config = dict(
    num_hidden_layers=14,
    hidden_size=512,
    num_attention_heads=8,
    num_key_value_heads=8,
    head_dim=64,
    intermediate_size=2048,
    vocab_size=8192,
    hidden_act='quick_gelu',
    norm='layernorm',
    norm_place='pre',
    norm_eps=1e-05,
    positions='learned',
    qk_norm=False,
    attn_scale=0.125,
    bias='all',
    tie_word_embeddings=False,
    parallel_block=False,
    init='normal',
    init_std_qkv=0.0305,
    init_std_o=0.0379,
    init_std_up=0.0436,
    init_std_down=0.0436,
    optimizer='muon_hyperball',
    learning_rate=0.00722,
    lr_mult_qkv=0.4,
    beta1=0.95,
    lr_head=0.0061,
    max_grad_norm=2.0,
    warmup_steps=200,
    schedule='wsd',
    decay_fraction=1.0,
    decay_shape='linear',
    final_lr_fraction=0.0,
    batch_tokens=[32768, 65536, 131072],
    max_seq_len=1024,
    doc_mask=True,
    train_tokens=444700000,
    max_steps=7119,
    dataset='wikipedia_en',
)
MLP neurons of a small language model. Each row is named by its layer, matrix (up: input weights; down: output weights) and neuron, and shows model dimensions 144-271. Each number is 128 + 32 x the weight over its row's rms, rounded and kept within 0 to 255.
After each neuron's rows, "fires on" lists the tokens most often at its 100 highest values on Wikipedia text that the model never trained on.

L6.up508 [107 145 124 198 103 166 106 169 111 145 114 140 114 115 142  75 127 118 176 107 108 133  89 142 201 143 163 195 141 133 166  71 130 145 131 161 162  70 166 134 134 114 159 138 167 173 104 146 163 151 140 150 158 148 118 170 120 160  86 150 136 176 161 124 170  89 167 186 106 100 156 159 189 163 121  63 118 154 127 107 137 144 139  67 128 124 106 172 149 165 137 143 131 145 106  80 170 177  99 116 130 143 103 113  98 163  55 162 125 124 143  96 113 101 114 153 109 171 118  87 179 160 114 135  63 142 169 137]
L6.down508 [153 119 172  73 172 110 161 126 161 120 133 100 175 134 164 128  95 136 140 102  68  84 111 116 111  85 132  96 108 143 143 167 110 125 132 136 108 187 134 118  79 168 108 156 110  75 161 149 174  78 120  86 137  91  94  77 164 125 149 117 185 123  79  83 111 152 145  62  94 134 111  84 131  98 125 114 150 175 143 151 114  82 115 191 130 128 175 148  67  88 113 189 177 145  91 155 129  99 128 120 132 108 147 159 140 166 162  70 127 125 150 104 147 168 162 107 146 147 101 183  59  99 131 172 172 112 106  90]
fires on: ",", "s", "bor", "e", " an"

L6.up761 [122  33  99  97 109  99 125 117 136 153 107 115 125  72 161 159  99 125 140 130 171 113 130  85 188 191 114 144  94 202 150  92  91  89 138 105 125 157 105  76 128 112 123 113  90 111  92 130 123  90 113  90 178 130 111 119 106 135  99 191 189 113 104  69 184  78 176 112 113 134 128 225 191  88 108 160 129 139 130  77 165 111 139 106 106 160  90 160  92  96  92 181 155 133 151 119 126 147 132 176 109  74 139 164 188 100 150 101  90 153 163 114 144 105 164 103 148  88  63  89 144 119  90  90  89 131  94 123]
L6.down761 [169  98 122 127 136 137 104 109  80 119 131 166 143 141  78 153  88 195 105 130  99  98 146 136 110 139 129 164 123 136 176 178 157 171 172 146 187 161 170 166  96 147 203 136 159 148 180 126 168 153 150  66 160  15 121  90 129 122 136 156  82 147 111 156  79 170 101 117 152 164  66  83 133  85  95 122 156 162 171  93 141 121 108 140 129  81 164 136 116 141 147  75  89 207 131 150 128  65 120 113 130 115  70 101 119 114 127  69 149 161  90 137 121 153 153  97 120 114 130 112 159  99 149 163 138 117 145 173]
fires on: "ing", "ed", " in", "es", "s"

L6.up744 [ 87 102  79 169 116 141  97 152  84 112 169  96 147 170 184 124 124  79 108 191 125 154 158 115  95  96 143 144 139 170 115 120 128 168 134 110 189 136 125 165 181 112 148 172 134 134  78 142 111 121 142 116 162 135  87 153 146 171  98 184 114  78 183 111 106  94 103 118 108 172 122 170 155 146 167  87 136 122 121  89 113 167  91 134 125 157 145 116 194 123 156 129 108 139  93 117 116 110 114 123 116 174 117 110 105 105  94 196 152  36 133  90 138 136 144 140 153 101  64 137 110 187 203  90 110 101 122  75]
L6.down744 [166 149 169 115 151 173 132  66 152  90  64 144 144 119  68  71 111 179  98 118 161 142 132 170 175 161 116 130 100 102  98 139 161 126 111 152 114 134 124  98 116 129  90 103 142 195 173 109 222 148 134 115 103 137 156 106  91  87 170 142 147 153  86 116 108 194 157  99 133 133 135  56 116 116 105  83 100 142 116 149 117  92 148 143 152 143 101 110 111 182 113 131 155 132 169 143 122 124 134 115 128 112 114  90 191 106 137 128 162 132  92 107 116 118 145 165 186 115 118 139 109 104 102 193 152 151 158 159]
fires on: "s", " |", "e"

L6.up1903 [132 156 151 156  63 155  65  99 130 128 133  77 144  66 114 115 122 113 137 129 173 133 111 169 156  86 102 136 146  95 109 147 134 115 153 119 137  97 112 102 154 133  68 175 135 117 104 126 139 166 102  95 182  87 136 148 156  88 137 145 101 107 153 120 119 173 108  90 207 214 182 131 167 202 145 156 152  88 100 171 127 105 182 151 128  69 149 123 129 146 133 147 110 146  75 112 133 135 130  78 108 133  72 152  94 129  97 140 184 101 136  69 151 154 183 123 132 136 133 143  99  73  90 149 131  82 158 171]
L6.down1903 [158 123 137 183 173  99 161 146 149 126 152 126 115 137 132 104 110 141 160 178  84  99 111  92  91  93 106 148 146 122 159 178 105  94 137  95 137 183 138 171  52 166 158  74 175 123 206 154 117 113  93 114 151  99  91 114 134 164 162 112 104  48 151  79 123 190  78 133 100 100 159 138  90  68 142 160 106 170 133 122 133 137 102 140 164 159  98 126 127 138 104 129 182 103 206 125 127  86  63 120 110 116 125 112 131 205 158 119 153 146 153 126 122 146  81 163 154 138 141 119 185 135  98 114 143 152 151 142]
fires on: " for", " made", " first", " who", "-", " lead"

L6.up1310 [103 130 148 124 139 137 113 157 129 150 138  75 132 143 137 178 155 123  91 111  81 172  88  89 122  96 130 149 141 146 156  58 189 108  89 104 126 123 126  70 191 165 154 197 118 155  85  82 131  96 109 151 126 125 113 149 130 175 121 167 132  62 176 124 183 118  93  56 145 146 155 128 127 116  93 128 157 162 176 110 123 167 144  95 144 124 164 130 199 110 112 124 111 135  75  63 148 119 172  94 109 154  97  78  97 145  83 149 110 118 167  57  94 135 181 127 137 140 136  96 142 173 154 139 132 123 110 101]
L6.down1310 [169 127 147 135 120 135 134 126 170 138  83 102 132 191 164 121  74 121 135 111 159 140 191 159 147 127 168  51 104  92 132 152 118 160 185 139  81 155 142 146 111 113 110 143 144 145 156 149 182 151 120  89 153 129 181 123  91 117 156  92 106 136 102  98 134 157 148 167 122 156  86 111  96 103 160 116 141 120  87 125 138 139 112 180 121 177 126  98  74 168 165 129 150 135 222 126 165 117 161 148 108  67 130 130 171 164 193 142 104 146 157 151 149  33 106 142 161  92 160 155 107 131  86 120 173 170 134 150]
fires on: " |", ";", ",", "s", "th"

L6.up1304 [ 96 138 134 111 107 110 111 161  49 107 108 125  75 176 108 135 146 147  72 113 172 120 155 119 189 176 121 144 114 152 121 189 124 134 158  72 111 110  87 157 114 102 113 120 152 184  43 106 131 112  88 129 171 160 166  98 167 105  75 166 163 168 109 138 162 109  64 187 108 132  92 153 136 108 138 155 165 129 115 100 217 127 119 116 154  92  89 111  60  51 118 159  92  98 119  91 104 143 192 135  85 166 195 127 163 151 187  99 110  90 124 137 134 108 159 162 114 122 108 121  80 161 148 156 131  99 102 112]
L6.down1304 [186  78 152  75 120 177 127 107  66 119 106 131 152  92 175  74 149 168 127 107 148 128  69 168 119 163 151 138  81 169 199 135 102 167 116 171 144 136  85 127 135  67 110  78  90  75 125 109 184 102 112  76 166  87 109 139 145 205 151 132 108 109 119  98  76  96 125 120 167 140 159 135 111 153  89 123 142 118 172 123 137 108 123 179  79 153 168 139 101 171 112 154 131 175 147 109 149 130 111 113 199 163 133 101 156 110 108 135 115 190 126 146 105 121 139  67  73 138 196 189 224 125 146 140 162 113 130 125]
fires on: " of", "s", " |", "ing", "ed", "n"

L3.up1157 [ 74 209 123 205 152 137 105 202 113 106  96 159  97 196 131 106 144 112 161 189 111 134 136  76 128 190  68 158 161 145 149 176  88 160 101 131 129 136 176  99 107 116 118  95 122 145 153 178 110 143 129 155 129 173 153 121 181 116 132 118 127 116 172 177  82 103 127 166  89  75 173 132  89 174  87 123 150 149 104 123 120  82  87 144 104 106 136 160  87 118 201 114 138 163  71  90  97 139 137  70 148  92 154 210 147  95 111 117  72 138  84 114 197 141 146 120  58 132 110  95 106 113 133 110 130 141 143 161]
L3.down1157 [ 95  84 158 113 116 142 141 141 165 110 105 150 139  77 137  91 140  96 128 147  97 142 156 169 111 103  80  93 139 133 193 163 222  88 119 189 165 130 142  85 109 162 159 105 184 133  97 153 199 143 114 117 113 117  93 124  86 181 110 178 183 189 124 113 167  97 114 116 144 165 124 126 164  84 105 161 115 113 110 140  66 137 118 143  94 144  90 150 182 128  81 161 127  94 136 121  86 133 115 171 142 145  82  60 115 145 128 154 129 109 205 162  82 137  96 138 147 117 118 159 176 135 128 156 107 139 116  79]
fires on: " |", ":", " "

L6.up157 [141 151 101 153 109  98 124 112 151 123 127 133 103 158 135  89 106 114 157 118  61  83 143 102 114 157 146 115 106 186 105 216 134 129 132 111 145 120 142 110 116 130 127 138  65  79 100 167 156 146 140 141 161 125  79 147  96 141 147 130 168 170 120 163 124 124 152 100 118  80 110 117 131 129  83 133 107 131 147 170 126  98 133 130 115 135 147 119 101 173 110 140 155 113 138  93 164 120 114 179  90 118 156 166 152 127 130 123 134  88 117  76 125 164 145 123 160 115 156 123 148  89 175 169 117 158 106 105]
L6.down157 [138 127 128 118 157 155 133 148 110 130 109 123 155 172  81 141  95 174 135  75 190  64 164 158 154 108 116 146  67  88 153 131 142 109 134 138 106 117 104 164  92 103 140 111 141 126 139 154 115 100 191  96 100  54 126 105 160 132 153 139  89 111 171 128 139 134 141 152 158 171 124 128 102  72 146  91 130 139 151  73 170 162 104 136 127 147 160 131 145 165 107 128 124 188 103 105 133 161 137 158 167  93 145 112  86 105 138 210 112  85 146 126 133 111 108 121  84 114 102 150 175 180 153 156 128 130 158 121]
fires on: "s", "ed", " contract", "-"

L6.up1674 [ 87 183 130 123 183 145 165 186  58 136 129 106 113 169 125 138 122  99 169 133 145 133 196 127 124 134 107  96 165 156 142 147 138 163  96 123 110 131 123  91 139 162  94 159 144 148  97 119 102 124 136 116 151  77 121  78 180 162  97  78 133 158 132 145 124 155  97 146  88 115 162 220 138 119 119 120 154 154  94  85 156  35 169  88 137 114 124 201 111  96 150 131 183 127 112  88 134 114 124 124 108 133 158 118 160 121 132 159 136 161 128 108  98 110 120 140  93  92  71 121 141  68 206 133 144 134 131 125]
L6.down1674 [ 75 103  53 122  95 118 114 103 184 142 191  65 117 144 161 100 117  79  96 113 128 167  83 205 121  91 142  49 104 148 130 132 158  92  73 140 167  91  79 188 100 106 184  75 133 163 149 132 161 134 119 178  92 125 117 139 111 121  80 227  87 141 107 165 168  60  96 192 159 178 126 144 115 159 141 123 117 165  98 143 107 159 151 152 147 116 135 129 190 132 130 172 151 152  98 146 129 147 138 157 129  98 138 143 155 103 107 107 140  90 152  76 119 131 183 100 135 135 108  97 162 134 152 192  91 111 163  84]
fires on: " ", " |", " a", " was", "'"

L6.up351 [142 105 131 187 158  99 188 181 165 125 100 130  92 133 147 125 127 170  94 181 115 106 170 180 163 158 111 130 143 104 148 108 145 108  77  88 154 105 145  80 133 153 158 126 138 149 177 133 118  98  93 100 127 153  89 164 124 188  65  91 128 184  95  87 193  89  57 134 165 127 118 111 110 175 147 134 137 152 189 109  92  58 103 121 154 145 143 151 147  54 141  92 129 176  86 187 124 134 133 105  78 119 120 107 206 155 168 140 122 161 138 120 136 155 116 138 144 138 102 123 109 147  98 128 112 149 135  77]
L6.down351 [106  87 149 154  94 147 135 143 113 136 131 186 163 165  99  96 102 116 186 181 115 134 139 165 138  82 121 175 146 116  76 145 120 151 181 143  77 123 161 149 119 152 106 144 106 156  70 111 123 164 116  75 153  63 132 130 121  87 104  93 137  81  52 152  85 139 171 120 169 191 121 168 139 189 162  67 134 126 116 113 137 172 146 123 133 105 124  96  96 123 119  42  86  89 125 154 102 126 142 157  97 149  79 125  59 203 120  97 103 135  84 134  84 112 175 124 108 144 201 109 143  58 192  57 196  95 111 146]
fires on: "s", "es", " a", " one"

L3.up469 [136 146 157 141  56 146 140 115 179 117 138  82  93 113 158 174 177 116 150 116  81 136 196 156 121 117 150 199 161 122 114  83 163  78 138 130  63 150 151  94 159 109 131 109 127 107 147 123 180 107 164 149 144 137  66 110  96 114 127 134 136 188 131 141  92 124 133 167 130 122  56 148 132 147 170 146 137  53 109  99 164 105 137 129 131 125 131 150  92 120  84  88 157 128  95 115 108 111 137  97 219 147 150 130 142 105 118 152 152 119 115 155 143 137 151 113 100 170 141  77 182 155 117 138 185  78  94 109]
L3.down469 [134 144 125 165 169 140 147  96 135 165  97 122 166 103 123 135  59  94  83 131  88 167 117  63  84 158  94  84 104  93 138 176  42  97 128 102 135 172 104 140 100 142  96 135 170 189  86 108 175 164 145 119  78 121 138 117 119 109  30 172 127  56 108 112 186 155 143 170 119 191  66 156  78 164 112  89 113 120 124 129 166 117 149 151 130 105 135 111 176 126 159 102 131 128 138 112 144 175 104 145  53  69 140 134 106 119  92  63  86 121 103  94 177 128  99 204 152  93 134  79  76 127 122 114  59 177 147 152]
fires on: "s", "ly", "d", "ed", "es"

L6.up1685 [ 90  82 142 129 153  14 111 150 187 123 127 165 128  92 116 132 119 220 116 130 139  92 137 124  85 140 142 145  90 126 146  86 134 137 179 127 111  90  98 118 148 201 120 191  68 169 111 160 121 131  91 141 141 208 136 136 150 135 134 145 119 119 123  88 170 119  96 118 120 111 155 109 117 123  92 168 107 179 150 177 138 159  99 103 105 102  73 131 144  78 163 131 144 202 112  98 169 116 148 136 118 151 172 124 174 136 147 108 101 106 228  85 172 152 142  94 155 130 134 109 192 196 118 112 128 212 142 116]
L6.down1685 [105 161 162 150 139  92 146 171 137 133  84  73 140 198 158 171  89 119 107 179 116 107  87  85 125 138 136 104  55 146  89 107 111 165  65 105 121 124 165 150 198 169 127  81 131 120 184 133 120 131 108 120 111 150 149 137 146 148  76  68 176  73 137 145 150 142 129 108  67 116  72 124  91 157 118 126 119 131  89 153  89 155 144 142 149 119 160 172 150 160 114 127  75 110 123 114  91 138  73  90  70 149 144 127 123 182 102 103 103 154 176 131  85  41 152 134 130  89 143  84 124  88 117  74 147  74 191 156]
fires on: " of", "s", " the", "es"